Part of a small language model's weights: 10 layers, 13234 steps.
MLP neurons of a small language model. Each row is named by its layer, matrix (down: output weights) and neuron, and shows model dimensions 96-159. Each number is 50 + 15 x the weight over its row's rms, rounded and kept within 0 to 99.
Before each neuron's rows, "fires before" lists the tokens most often just after its 100 highest values on Wikipedia text that the model never trained on. A number after a token or word is its count.

fires before: "| " 50, "- " 28
L4.down1181:54 54 61 48 48 66 57 49 41 57 45 46 65 35 00 37 63 58 45 47 45 67 49 66 43 38 42 44 70 53 47 49 59 30 41 51 56 53 56 58 64 52 51 64 43 63 71 54 51 59 42 37 47 60 46 50 69 55 49 62 72 59 45 62

fires before: "the " 28, "a " 11, "to " 11
L6.down249:62 70 55 61 42 84 61 53 70 44 37 86 57 58 31 77 28 32 43 36 71 68 73 52 53 69 20 51 39 57 55 44 38 48 47 63 31 63 60 58 81 32 87 31 70 59 45 58 48 57 39 49 53 46 48 41 70 59 50 61 39 53 41 52

fires before: "of " 29, "and " 10, "to " 7, "that " 5, "with " 4, "in " 4
L4.down1259:46 54 34 36 57 40 57 20 49 53 32 25 55 48 43 83 70 67 41 21 47 51 42 37 43 65 56 58 68 88 47 60 54 50 33 50 64 63 70 37 64 78 40 60 47 19 42 60 36 53 70 44 47 49 62 77 62 39 62 45 49 64 74 13

fires before: "\n" 66, "| " 6, "|" 4, "- " 4
L4.down1192:45 74 40 29 36 51 31 64 32 44 59 38 41 41 21 40 39 51 32 46 37 39 34 64 61 47 55 55 43 40 52 23 58 63 63 49 43 45 61 70 11 45 38 26 52 41 63 67 53 53 46 64 69 45 56 86 33 42 39 32 69 68 44 29

fires before: "| " 52, "- " 22, "He " 5, "In " 4
L4.down522:47 39 53 33 54 35 48 45 47 58 49 55 65 47 00 42 57 56 33 53 45 48 47 62 51 26 53 43 52 46 43 46 53 69 42 58 37 53 35 44 69 29 57 53 41 56 51 58 57 54 35 42 58 54 57 53 75 49 41 40 55 44 58 43

fires before: ". " 30, "\n" 18, "| " 15, "10 " 4
L6.down43:53 31 32 62 48 40 30 72 62 61 24 82 31 61 99 41 48 59 41 50 51 51 38 29 45 46 45 70 54 47 68 65 79 48 26 53 33 30 42 48 34 70 60 62 26 30 27 43 78 41 31 48 55 59 59 80 43 76 40 47 47 46 69 62

fires before: "| " 46, "- " 26, "==" 4
L4.down148:51 50 52 20 58 63 78 33 30 40 60 43 28 41 00 54 33 51 58 45 82 47 32 54 73 55 45 35 75 61 45 65 47 64 43 32 43 67 52 59 56 40 37 39 43 40 43 12 57 71 33 45 45 64 61 29 52 59 55 51 58 47 52 48

fires before: "| " 27, "==" 16, "In " 8, "\n" 7, "\n\n" 5, "===" 5
L4.down821:37 36 67 47 55 45 77 41 64 39 49 63 68 86 00 69 45 30 48 61 47 57 49 59 69 75 37 57 69 62 27 17 58 43 40 33 65 43 66 31 37 50 56 47 71 50 51 67 64 44 47 38 51 48 38 59 63 30 78 55 61 34 56 55

fires before: "\n" 52, "\n\n" 32
L6.down280:72 31 49 53 63 72 48 47 44 62 43 60 56 49 25 42 34 60 74 54 40 42 45 50 48 45 43 60 45 53 32 42 45 47 55 44 49 48 35 56 46 39 46 51 41 32 49 41 59 50 32 57 57 36 54 62 46 50 35 47 43 71 33 68

fires before: "| " 48, "|" 9
L6.down87:67 36 64 62 40 33 62 54 38 84 47 44 23 49 28 30 30 52 69 71 22 39 99 55 51 38 45 47 55 54 50 70 43 70 46 46 69 48 26 65 38 56 29 50 49 53 66 55 85 61 51 52 65 43 40 40 59 43 71 49 45 48 42 49

fires before: "| " 27, "ity" 9, ": " 9, "; " 8, ". " 7, "nd " 5
L6.down287:42 22 43 39 69 54 35 56 52 44 50 37 59 48 81 53 46 69 66 72 45 67 62 66 50 63 56 62 48 31 43 54 53 37 40 43 19 46 46 47 57 51 58 39 54 73 28 78 78 47 44 38 31 23 24 72 49 75 57 66 54 30 34 59

fires before: "\n" 44, "\n\n" 21, "- " 17, "| " 12
L4.down239:63 42 37 50 48 22 57 55 47 60 39 58 57 51 00 36 46 49 70 50 28 38 64 56 66 64 68 53 46 38 54 44 47 59 67 62 62 50 48 63 76 65 47 51 83 44 57 55 35 42 46 60 52 38 65 36 33 62 69 61 58 30 46 54

fires before: "\n" 25, "s " 25
L6.down1041:62 42 53 51 28 49 76 51 38 53 54 88 26 52 65 44 40 55 48 52 59 40 42 68 61 36 53 49 43 56 42 53 49 53 79 54 49 71 55 45 51 35 57 31 39 42 72 33 62 60 28 63 52 12 57 60 82 37 44 46 51 48 18 49

fires before: ". " 19, "+" 12, "; " 12, "." 9, "ular " 7, "," 5
L6.down1118:29 66 59 62 63 74 55 49 47 66 68 67 48 59 60 57 33 67 66 38 41 39 35 73 53 55 54 30 44 69 85 74 20 67 53 43 64 59 46 43 35 50 08 30 58 56 78 37 44 51 55 48 41 31 60 65 57 41 68 51 16 29 73 54

fires before: ", " 26, ": " 14, ". " 9, "\" " 5
L2.down1176:37 62 49 73 45 13 68 77 71 44 34 38 27 40 40 70 53 53 59 42 53 62 44 54 62 49 47 43 80 56 65 40 57 57 25 72 59 58 94 77 33 28 40 78 56 64 50 44 29 54 60 57 84 57 41 53 44 52 67 54 64 73 42 66

fires before: ", " 17, ". " 11, "in " 6, "ary " 6, "===" 6, "." 5
L2.down882:54 54 63 45 39 29 51 65 48 47 58 54 31 39 00 79 23 54 54 83 71 69 57 36 33 78 67 28 57 46 44 47 39 51 24 46 60 42 38 52 55 51 35 48 39 66 81 33 53 88 76 32 63 61 81 49 53 33 64 55 51 73 33 42

fires before: "with " 46, "to " 13, "than " 8
L6.down867:63 44 52 51 52 65 24 62 77 12 74 25 51 64 47 59 43 38 45 29 80 68 45 43 70 69 52 34 30 52 45 55 79 45 34 54 22 33 55 52 35 54 58 35 59 50 58 45 44 41 39 43 67 47 28 34 67 26 04 32 65 53 22 52

fires before: "as " 26, "the " 22, "which " 5, "his " 5
L4.down694:44 36 49 40 34 28 62 63 39 00 37 48 38 27 29 60 65 59 40 46 38 39 46 40 62 58 59 44 39 50 46 71 25 62 49 62 34 43 62 60 47 42 37 55 54 39 53 56 37 63 51 40 36 69 62 56 67 28 51 23 38 57 41 64

fires before: "\n" 52, "\n\n" 27, "==" 19
L4.down737:61 30 44 23 51 75 76 40 57 40 61 66 32 45 00 41 39 51 49 50 40 52 99 48 44 69 39 41 46 72 30 46 23 60 55 56 58 49 46 70 67 40 38 44 55 64 62 53 77 34 38 58 40 44 69 21 45 54 36 68 44 43 46 50

fires before: "| " 47, "- " 22, "In " 5
L4.down1046:60 51 66 29 52 47 51 53 62 37 46 52 50 53 00 58 59 63 48 55 58 48 42 50 47 39 48 32 65 64 62 32 52 49 31 57 62 43 55 63 53 56 55 57 52 51 60 49 61 49 51 30 49 53 47 56 75 52 64 35 66 35 51 46

fires before: "| " 58, "- " 23
L4.down791:52 68 61 51 47 70 54 74 36 27 33 42 42 50 00 30 47 59 32 45 18 72 78 45 48 65 53 48 58 38 49 60 32 37 36 59 66 69 34 48 50 50 44 62 46 88 74 35 45 39 62 34 66 39 59 54 55 52 56 58 20 61 43 54

fires before: "0" 14, "2" 10, "3" 10, "1" 9, "8" 8
L6.down1186:26 47 58 41 44 59 71 56 44 37 42 74 65 43 59 48 46 49 50 57 28 46 74 69 41 52 59 44 54 62 69 48 44 59 44 56 45 54 48 70 55 44 42 48 53 38 68 52 21 48 70 45 21 51 61 43 35 63 26 67 25 26 57 67

fires before: "| " 19, "|" 16, "(" 8, "er" 5, "F" 4, "He " 4
L2.down806:42 36 46 59 53 35 71 42 66 61 56 11 40 48 03 64 50 37 78 49 72 76 42 62 37 57 22 44 59 27 56 49 46 44 66 49 48 47 47 47 48 51 30 69 56 79 63 46 30 54 47 74 60 54 38 37 58 39 64 67 55 26 34 35

fires before: "| " 45, "- " 17, "In " 5, "==" 4
L4.down561:70 40 47 52 56 56 45 76 69 57 66 34 21 63 00 85 30 26 39 41 68 67 45 55 59 50 81 57 27 68 52 55 64 30 29 49 45 24 49 64 03 43 49 57 49 60 61 79 37 48 54 45 50 50 25 58 42 51 47 56 47 71 48 21

fires before: "\n" 58, "\n\n" 32
L4.down943:31 45 48 70 69 48 47 31 45 41 58 40 54 51 00 71 48 60 39 53 45 31 37 34 51 28 57 24 64 58 55 62 46 38 44 33 58 22 59 30 31 57 48 36 28 53 30 47 43 57 45 62 63 57 66 68 12 50 60 71 28 60 60 40

fires before: "\n" 29, "–" 14, "|" 10, "| " 7, " " 6, "−" 4
L4.down881:25 66 72 71 46 36 48 42 24 61 41 51 65 37 67 04 72 55 55 57 68 53 61 53 36 63 66 41 44 51 35 27 69 81 33 35 70 60 64 40 36 43 62 74 59 52 51 26 53 41 46 48 31 61 34 76 47 45 39 65 57 30 76 48

fires before: "| " 37, "- " 28, "In " 5, "==" 4
L4.down935:45 34 52 76 69 47 54 60 43 58 56 55 28 63 00 99 37 55 72 45 63 35 30 74 55 30 56 58 62 62 63 26 59 47 32 51 54 51 39 59 47 37 60 40 54 38 55 46 44 48 84 53 36 57 50 53 49 56 62 58 45 42 35 41

fires before: "| " 41, "|" 39, ", " 6, "ominated " 6, "'" 4
L6.down393:66 38 29 24 49 46 39 49 42 65 51 49 35 47 66 65 23 63 50 62 49 73 59 42 47 55 37 42 47 51 39 39 47 72 60 69 36 55 33 53 55 44 54 60 18 67 82 62 49 40 57 68 56 36 55 56 27 30 70 77 57 50 48 54

fires before: "| " 48, "- " 29, "==" 5, "In " 5
L4.down1129:40 60 50 45 53 53 70 53 57 36 50 22 45 53 00 53 35 63 45 45 40 51 55 39 45 61 42 71 44 46 48 46 44 56 37 60 44 35 34 56 61 58 55 44 65 77 64 54 45 63 55 60 65 39 73 55 64 53 42 46 43 49 42 63

fires before: "- " 64, "u " 4
L6.down1147:52 42 38 28 28 53 57 56 47 52 71 38 61 23 16 47 41 30 44 64 73 53 60 57 61 63 40 49 31 30 74 20 61 65 48 61 55 39 41 62 30 44 54 68 55 53 52 40 55 49 47 79 56 46 50 66 42 61 85 21 71 60 78 54

fires before: "in " 19, "(" 11, "=" 10, "| " 8, "of " 8, "10 " 5
L6.down978:24 41 15 53 56 57 38 52 28 36 43 64 49 39 99 52 52 33 67 49 70 79 27 57 52 42 70 54 21 35 30 61 39 53 42 41 55 38 41 52 73 34 58 47 63 49 29 41 47 67 52 59 47 40 33 59 03 80 52 27 64 19 50 57

fires before: "| " 45, "|" 18, "- " 4
L6.down547:74 41 43 30 56 41 92 28 24 29 73 41 24 40 11 34 57 57 67 60 70 49 41 31 35 75 57 17 64 47 61 44 35 56 65 51 72 48 46 54 38 49 49 65 56 28 65 34 50 52 67 79 59 40 77 53 53 64 72 36 55 28 63 58

fires before: "with " 28, "of " 17, "to " 6, "between " 5, "the " 4
L6.down57:41 39 24 71 54 68 28 63 65 52 50 55 57 69 59 58 43 60 29 31 42 88 52 43 43 36 40 40 44 36 71 37 60 55 62 52 50 45 35 60 47 57 73 46 62 75 55 56 64 55 58 39 67 41 28 37 45 36 52 61 58 41 59 51

fires before: "of " 57, "==" 6, "in " 5, "inning " 4
L4.down911:33 29 35 54 31 43 50 59 62 33 34 38 45 54 43 99 63 51 47 37 32 22 44 59 65 59 42 52 75 62 47 52 55 75 49 50 32 38 41 51 42 73 61 54 68 38 30 38 47 56 58 60 66 51 47 67 54 47 39 62 51 76 40 47

fires before: "— " 22, " " 9, "2" 8, "8" 6, "1" 6, "0" 5
L2.down744:45 28 42 36 40 62 63 70 51 73 69 56 25 64 20 39 52 37 39 69 60 54 42 72 55 77 68 88 43 46 42 54 27 44 23 71 50 30 22 22 20 34 53 56 32 68 39 79 49 44 60 36 46 64 28 40 62 39 38 61 62 56 40 83

fires before: "| " 47, "- " 29
L4.down920:43 81 45 39 50 64 47 76 74 45 58 77 28 53 00 61 59 61 36 53 56 62 68 47 55 54 56 37 56 46 52 44 50 51 34 39 64 43 51 43 54 34 42 71 42 64 70 51 36 63 60 54 47 48 37 64 74 67 64 56 85 48 64 49

fires before: ", " 49, ". " 12, "\n" 9, ")" 5, "'" 4
L6.down212:43 65 50 55 37 52 37 59 41 65 31 69 53 27 25 56 58 58 28 40 46 48 59 54 56 87 66 51 56 50 48 71 40 54 23 26 62 49 72 40 49 41 58 36 36 81 51 27 46 59 58 46 73 49 81 39 65 68 56 69 68 55 56 60

fires before: "| " 28, "- " 22, "In " 5, "The " 5
L4.down1205:56 73 44 50 59 54 64 55 69 71 47 69 44 37 00 71 43 47 48 46 76 53 50 43 58 74 75 52 35 64 75 40 40 71 47 63 82 46 48 66 67 57 49 12 45 56 53 60 48 49 43 71 59 48 56 65 42 54 74 29 55 32 39 64

fires before: "- " 27, "| " 19, "In " 8, "==" 7, "The " 5
L4.down606:53 74 53 39 51 72 52 17 45 40 48 57 64 49 00 66 58 52 38 37 47 52 59 65 44 66 50 23 59 46 40 36 45 34 28 53 73 44 59 63 47 64 64 52 66 68 76 48 53 40 43 46 49 66 39 75 50 42 65 50 73 49 59 68

fires before: "| " 29, "- " 18, "\n" 15, "\n\n" 13
L4.down925:67 89 51 43 45 59 31 70 49 35 49 46 60 40 00 48 44 48 43 74 60 29 34 63 58 41 73 72 53 48 51 79 50 57 44 76 44 46 41 42 43 49 41 60 51 65 37 52 39 84 76 74 46 37 63 24 34 40 63 42 51 41 67 62

fires before: "| " 34, "- " 22, "In " 6, "==" 5
L4.down62:49 51 54 60 53 54 35 68 70 61 48 62 23 50 00 51 52 52 67 50 45 31 71 42 54 57 42 44 57 62 39 32 49 55 40 52 46 25 46 38 60 44 57 53 60 70 46 55 60 59 55 40 60 53 60 38 28 58 67 52 69 55 56 47

fires before: "\n\n" 41, "\n" 14, "or " 4
L4.down651:34 54 54 33 36 48 61 53 33 56 60 55 40 27 61 68 47 67 52 16 57 38 40 39 62 48 62 38 61 40 26 46 52 44 61 48 44 50 57 36 38 52 45 61 62 31 61 55 38 70 51 70 38 36 62 28 32 47 22 46 63 44 56 76

fires before: "in " 20, "to " 14, "with " 13, "on " 10, "by " 4
L6.down149:67 80 35 42 50 33 27 38 62 60 41 34 36 27 56 54 50 45 41 62 55 74 55 45 40 46 28 63 45 63 38 60 69 35 42 33 72 55 35 65 41 48 27 71 31 23 64 49 42 44 45 49 47 49 51 35 89 34 72 50 42 43 43 76

fires before: "| " 34, "- " 27, "He " 5, "In " 4
L4.down1157:43 42 49 78 42 50 41 39 61 60 58 50 41 56 00 61 60 64 36 49 39 56 61 51 41 61 46 41 63 49 56 59 56 69 35 37 50 65 60 58 54 44 47 45 44 65 56 37 51 39 71 49 54 56 58 69 63 53 64 53 84 50 37 58

fires before: "- " 30, "\n" 21, "\n\n" 14, "| " 9
L4.down309:67 53 36 52 64 51 42 45 33 45 52 61 32 29 00 54 56 70 55 54 63 85 58 42 35 36 39 51 46 52 29 32 26 43 46 44 57 47 71 35 31 47 49 57 60 43 79 56 36 42 49 65 39 57 49 52 36 72 60 31 67 44 55 50

fires before: "- " 58, "D" 5
L6.down774:49 52 47 59 39 59 65 64 22 50 59 33 37 51 47 45 47 64 40 48 71 42 38 47 63 38 85 73 46 31 44 70 55 49 48 47 40 49 67 63 00 71 73 27 63 36 37 48 60 44 33 47 28 58 35 69 36 42 51 47 47 24 55 37

fires before: ", " 25, ". " 11, "\n" 6, "." 5, "es" 5, "ot " 4
L2.down740:30 77 49 36 50 29 66 45 57 34 48 32 80 26 42 37 40 72 78 18 88 55 43 65 63 65 63 54 73 68 54 52 42 41 29 46 50 88 44 69 70 63 55 66 44 43 54 38 57 48 41 46 64 55 62 29 52 47 70 70 57 61 43 42

fires before: "- " 29, "\n" 28, "| " 25, "\n\n" 12
L4.down877:68 48 43 49 45 30 48 64 74 56 46 65 18 48 00 52 65 48 59 51 52 54 73 56 51 65 63 73 60 46 50 41 30 67 35 39 61 50 39 59 47 41 58 49 58 45 70 38 72 39 57 54 42 38 80 22 42 45 61 50 65 47 45 30

fires before: ": " 19, ", " 12, ". " 11, "==" 4, "st" 4
L2.down1010:21 44 35 64 50 50 64 68 66 65 49 47 28 37 42 58 50 50 30 64 12 66 57 47 50 65 47 52 48 49 55 44 31 43 26 45 68 34 81 79 35 32 12 57 42 51 62 40 49 45 36 49 40 46 62 44 21 43 76 61 59 28 33 55

fires before: "| " 30, "- " 27, "==" 9, "In " 7, "===" 4
L4.down450:63 78 39 54 59 68 67 25 34 64 49 56 48 55 00 68 38 39 55 48 61 47 60 34 38 47 50 53 45 42 60 34 21 41 43 64 43 52 45 55 51 38 52 45 49 58 75 37 42 67 51 67 35 57 50 38 53 69 68 42 57 18 63 51

fires before: "| " 40, "===" 8, "a " 8, "==" 6, "the " 6
L2.down218:54 53 54 24 50 49 37 49 61 69 46 56 38 72 00 61 44 67 60 47 69 44 63 53 74 51 33 31 66 38 46 58 49 37 65 99 49 63 60 48 41 58 44 44 63 62 62 59 55 44 58 51 61 42 75 76 54 42 65 39 59 53 35 41

fires before: "\n" 50, "\n\n" 21, "- " 16, "| " 13
L4.down586:61 60 54 54 45 64 49 41 38 54 49 45 64 27 00 46 66 51 49 46 39 48 71 50 47 78 53 36 70 44 43 52 40 47 35 61 58 42 58 73 58 51 48 57 38 60 57 32 45 50 44 58 41 59 44 63 64 31 50 56 55 47 46 65

fires before: "| " 53, "- " 28
L4.down355:75 57 65 50 45 55 60 26 61 70 56 54 59 44 00 62 45 43 48 69 63 61 45 47 49 68 60 47 62 56 38 51 29 41 58 86 73 31 43 47 69 52 61 41 51 41 34 38 70 44 54 43 32 49 53 70 44 37 67 48 49 53 57 44

fires before: "| " 38, "as " 14, "et " 6
L6.down62:45 52 57 57 57 27 54 59 65 63 61 48 22 57 04 54 46 57 47 66 50 39 50 40 63 63 33 64 43 22 78 88 61 40 49 66 54 52 43 46 48 29 44 45 51 58 48 63 43 55 60 40 77 36 63 50 56 41 61 75 40 47 47 65

fires before: "s " 21, "\n" 15, "\n\n" 15, "- " 5, ": " 4
L2.down921:36 45 35 62 58 76 69 50 33 33 46 64 55 51 00 34 42 52 45 72 54 64 61 32 64 69 38 39 59 61 49 34 42 55 55 46 66 40 63 18 18 32 37 45 33 73 32 49 45 33 50 57 71 53 70 64 45 58 59 50 40 35 30 65

fires before: ", " 32, ". " 16, "==" 12, "." 8, ": " 7
L4.down424:44 44 40 54 43 49 67 59 47 52 45 35 64 63 04 64 19 48 48 59 33 43 54 33 76 99 81 62 37 60 66 72 12 56 40 52 75 64 49 69 62 23 52 35 62 61 64 39 46 58 69 63 84 56 47 69 60 71 61 74 21 47 42 68

fires before: ": " 27, "\n" 17, "| " 9, "==" 8, "s" 6
L4.down788:52 40 52 43 45 76 44 33 39 54 31 87 23 45 71 36 56 53 21 39 19 27 72 30 77 63 58 53 66 65 57 44 49 60 56 59 27 48 58 49 28 40 55 56 55 30 45 57 69 37 59 50 35 45 77 59 39 37 43 16 27 17 61 66

fires before: "| " 52, "- " 25
L4.down891:45 43 57 42 50 60 43 41 56 43 46 47 22 38 00 76 42 51 63 53 44 49 61 46 53 67 69 62 35 46 53 41 40 67 45 71 38 40 65 55 43 53 50 35 57 71 41 33 54 41 59 58 64 45 59 43 36 41 51 56 49 52 54 66

fires before: "0" 33, "1" 8, "2" 6, " " 6, "5" 4, "c" 4
L2.down534:16 28 70 44 40 51 43 33 45 37 59 51 48 31 68 34 31 57 56 32 66 51 54 68 66 60 67 44 63 38 62 25 49 62 55 59 46 21 43 21 46 69 55 72 46 45 41 77 36 39 72 61 64 51 44 47 63 54 65 48 28 29 32 76

fires before: "- " 18, "In " 11, "The " 9, "==" 8, "===" 5, "| " 5
L4.down204:67 63 63 43 47 52 50 43 32 53 52 50 15 48 00 61 40 52 37 46 60 61 44 55 62 50 75 46 31 57 45 68 29 67 51 88 55 61 46 41 48 54 61 59 49 62 42 62 57 47 56 59 40 56 57 58 49 52 66 51 64 48 52 45

fires before: "- " 29, "= " 21, "==" 11, "===" 9
L2.down132:31 54 68 26 54 53 47 48 51 66 64 47 39 54 00 70 70 29 62 38 58 62 52 40 46 66 57 39 44 15 40 33 61 43 19 65 62 35 55 54 18 51 71 25 80 48 58 60 70 48 53 63 42 47 49 59 51 27 59 39 74 56 70 30

fires before: "0" 28, "1" 11, "6" 5, "5" 4, "3" 4, "2" 4
L2.down1092:36 49 43 39 72 56 51 41 53 81 67 40 44 65 96 48 48 60 53 61 66 57 54 43 36 43 69 52 61 59 89 36 57 36 54 58 35 39 41 20 63 49 81 41 67 40 68 81 40 63 37 56 59 38 32 55 58 53 58 46 35 33 40 57

fires before: "\n\n" 21, "\n" 21, "==" 7, "| " 6, "- " 6, "record" 4
L4.down1180:66 39 62 22 54 54 40 31 54 46 47 37 33 48 00 52 52 47 62 38 49 52 39 45 49 51 72 36 42 72 65 57 50 99 43 71 83 51 39 68 64 57 66 66 76 62 65 55 38 69 32 59 41 35 53 62 41 58 61 55 57 43 36 66

fires before: ": " 56, ", " 9, ". " 8
L4.down341:56 52 47 14 28 49 50 40 60 58 43 70 55 58 03 65 52 51 33 67 37 30 46 33 18 75 79 35 49 61 50 56 27 61 48 30 47 50 58 30 68 32 52 69 65 38 55 46 36 54 40 43 55 47 70 72 64 50 45 33 31 53 42 80

fires before: "| " 57, "- " 28
L4.down970:48 61 72 44 66 85 50 51 63 74 71 44 35 69 00 69 36 52 66 56 62 50 53 54 51 55 45 56 29 26 54 51 45 71 24 55 54 42 37 47 37 43 65 70 53 66 60 50 36 65 39 45 46 47 46 40 39 25 71 43 41 51 76 35

fires before: "0" 12, "3" 12, "2" 12, "1" 9, "9" 7, "4" 7
L6.down430:68 46 49 25 71 52 35 39 15 37 25 43 47 42 59 31 36 50 68 39 60 66 60 61 23 39 46 76 42 27 72 09 47 35 43 69 61 42 43 52 49 35 53 46 52 43 52 70 26 64 52 43 63 56 50 68 56 31 33 61 26 21 46 52

fires before: "| " 40, "- " 21, "==" 4, "In " 4
L4.down777:54 45 47 32 25 39 56 34 45 51 47 40 59 61 00 64 61 61 62 38 65 32 45 39 54 32 67 36 49 39 40 10 41 49 30 58 64 58 45 55 45 70 70 67 51 43 54 43 70 54 53 28 40 54 57 79 52 49 62 51 55 62 62 46

fires before: ", " 13, "of " 13, ". " 10, "'" 5, "and " 5, "==" 4
L2.down1042:55 32 64 48 49 27 52 34 57 44 74 40 42 57 25 53 39 39 44 63 58 46 33 41 68 48 51 53 67 64 18 46 54 60 35 62 85 56 66 73 50 60 39 52 46 52 66 35 53 77 44 28 59 70 61 51 57 55 60 55 64 38 65 67

fires before: "a " 28, "en " 7, "ad " 5, "in " 5, "a" 5, "o " 4
L6.down666:37 77 62 37 37 34 30 41 46 47 58 40 62 37 99 43 55 38 39 45 64 61 61 79 64 52 55 51 70 45 43 52 41 65 45 70 59 41 46 48 36 74 48 44 49 55 56 53 17 41 56 42 55 53 28 32 32 56 55 59 49 73 31 44

fires before: "| " 37, "- " 21, "\n" 6, "==" 5, "In " 5, "\n\n" 4
L4.down834:66 49 41 45 57 48 46 62 48 43 40 40 14 38 00 90 50 46 56 49 75 70 44 50 62 41 50 62 47 53 22 52 46 52 55 34 37 34 51 51 51 61 64 51 52 28 50 62 46 47 62 52 51 63 66 32 70 41 39 54 40 60 65 39

fires before: ": " 35, "(" 6, "as" 6, " " 5, "ity" 4, "−" 4
L4.down678:43 60 90 55 39 25 42 83 53 66 45 58 64 60 71 42 73 43 32 49 48 51 30 20 56 57 43 48 32 48 56 63 85 20 43 38 35 42 31 66 49 52 26 57 34 63 54 51 43 33 15 43 19 54 52 60 55 57 32 79 60 37 50 45

fires before: "| " 44, "- " 28, "==" 5
L4.down1091:50 43 63 34 42 32 41 38 62 64 27 51 40 29 00 64 34 47 64 62 55 59 48 50 57 67 42 37 40 31 57 64 61 53 38 60 62 53 70 61 19 49 49 53 49 48 59 68 55 46 64 42 74 59 71 52 63 38 52 66 56 85 44 56

fires before: "\n" 40, "\n\n" 22, "- " 10, "| " 10
L4.down684:79 53 41 55 50 55 65 54 51 46 43 42 40 67 00 23 31 48 54 50 51 34 53 45 39 61 57 67 35 27 42 29 55 63 39 37 42 46 50 39 16 52 57 57 30 63 58 62 59 46 36 54 35 30 48 51 40 38 37 61 39 53 47 34

fires before: "\n" 29, "| " 24, "- " 23, "\n\n" 12
L4.down49:25 59 69 44 33 50 45 49 42 41 54 55 35 63 00 83 49 36 68 63 72 34 41 58 48 29 42 57 52 45 48 30 61 41 70 49 41 42 36 48 18 15 38 39 49 49 40 46 52 46 55 55 63 59 39 55 12 54 40 54 59 33 61 39

fires before: "\n" 18, "| " 18, "\n\n" 16, "The " 7, "He " 4
L4.down155:49 34 51 45 92 55 64 46 56 52 49 54 37 62 00 57 40 47 38 31 48 46 78 45 38 35 68 38 27 32 62 25 60 28 49 53 41 61 44 61 34 46 68 42 37 73 40 66 60 40 54 56 57 36 51 75 59 56 48 62 47 46 55 37

fires before: "." 28, ", " 9, "; " 8, "," 8, "'" 6
L6.down649:64 75 47 57 60 57 51 49 46 58 66 77 56 56 88 39 82 70 82 64 61 47 47 52 52 54 63 21 34 55 48 38 36 36 47 42 44 56 38 53 44 40 24 48 55 31 70 41 99 51 34 51 71 46 30 41 48 54 48 56 39 30 33 51

fires before: "| " 49, "- " 20, "\n" 14, "\n\n" 4
L4.down377:47 60 43 73 52 40 77 50 62 80 62 48 66 59 00 43 43 51 59 30 75 55 56 45 66 57 75 50 35 54 30 43 27 49 48 70 54 38 42 35 56 23 39 37 53 69 54 37 50 53 59 56 62 62 47 51 48 65 67 48 44 49 64 67

fires before: ", " 20, ". " 12, "ually " 8, "ly" 6, ")" 6
L6.down1107:66 63 49 65 09 59 47 58 38 69 60 48 54 57 53 39 34 45 62 62 34 47 54 22 45 64 23 58 51 58 77 21 62 57 44 43 64 48 75 59 70 31 39 45 41 40 69 17 38 40 54 49 49 22 60 78 45 50 58 93 65 44 27 36

fires before: "- " 34, "| " 25, ": " 12, ". " 7, ", " 7
L2.down772:52 37 40 30 60 40 50 48 41 51 63 46 27 50 00 52 34 53 27 46 46 92 52 58 43 79 74 53 45 46 55 59 43 72 55 61 89 53 34 59 48 73 55 39 49 65 52 51 40 72 47 76 66 73 52 46 39 64 49 55 43 64 33 30

fires before: "| " 42, "- " 14, "In " 7, "\n" 4, "\n\n" 4, "==" 4
L4.down408:48 30 63 39 45 45 51 39 81 45 70 44 51 36 00 59 48 47 72 59 54 38 38 57 46 52 38 37 58 70 62 54 45 44 48 85 33 53 68 27 65 49 55 39 33 60 55 44 53 68 52 36 56 54 73 53 36 49 56 33 51 47 63 43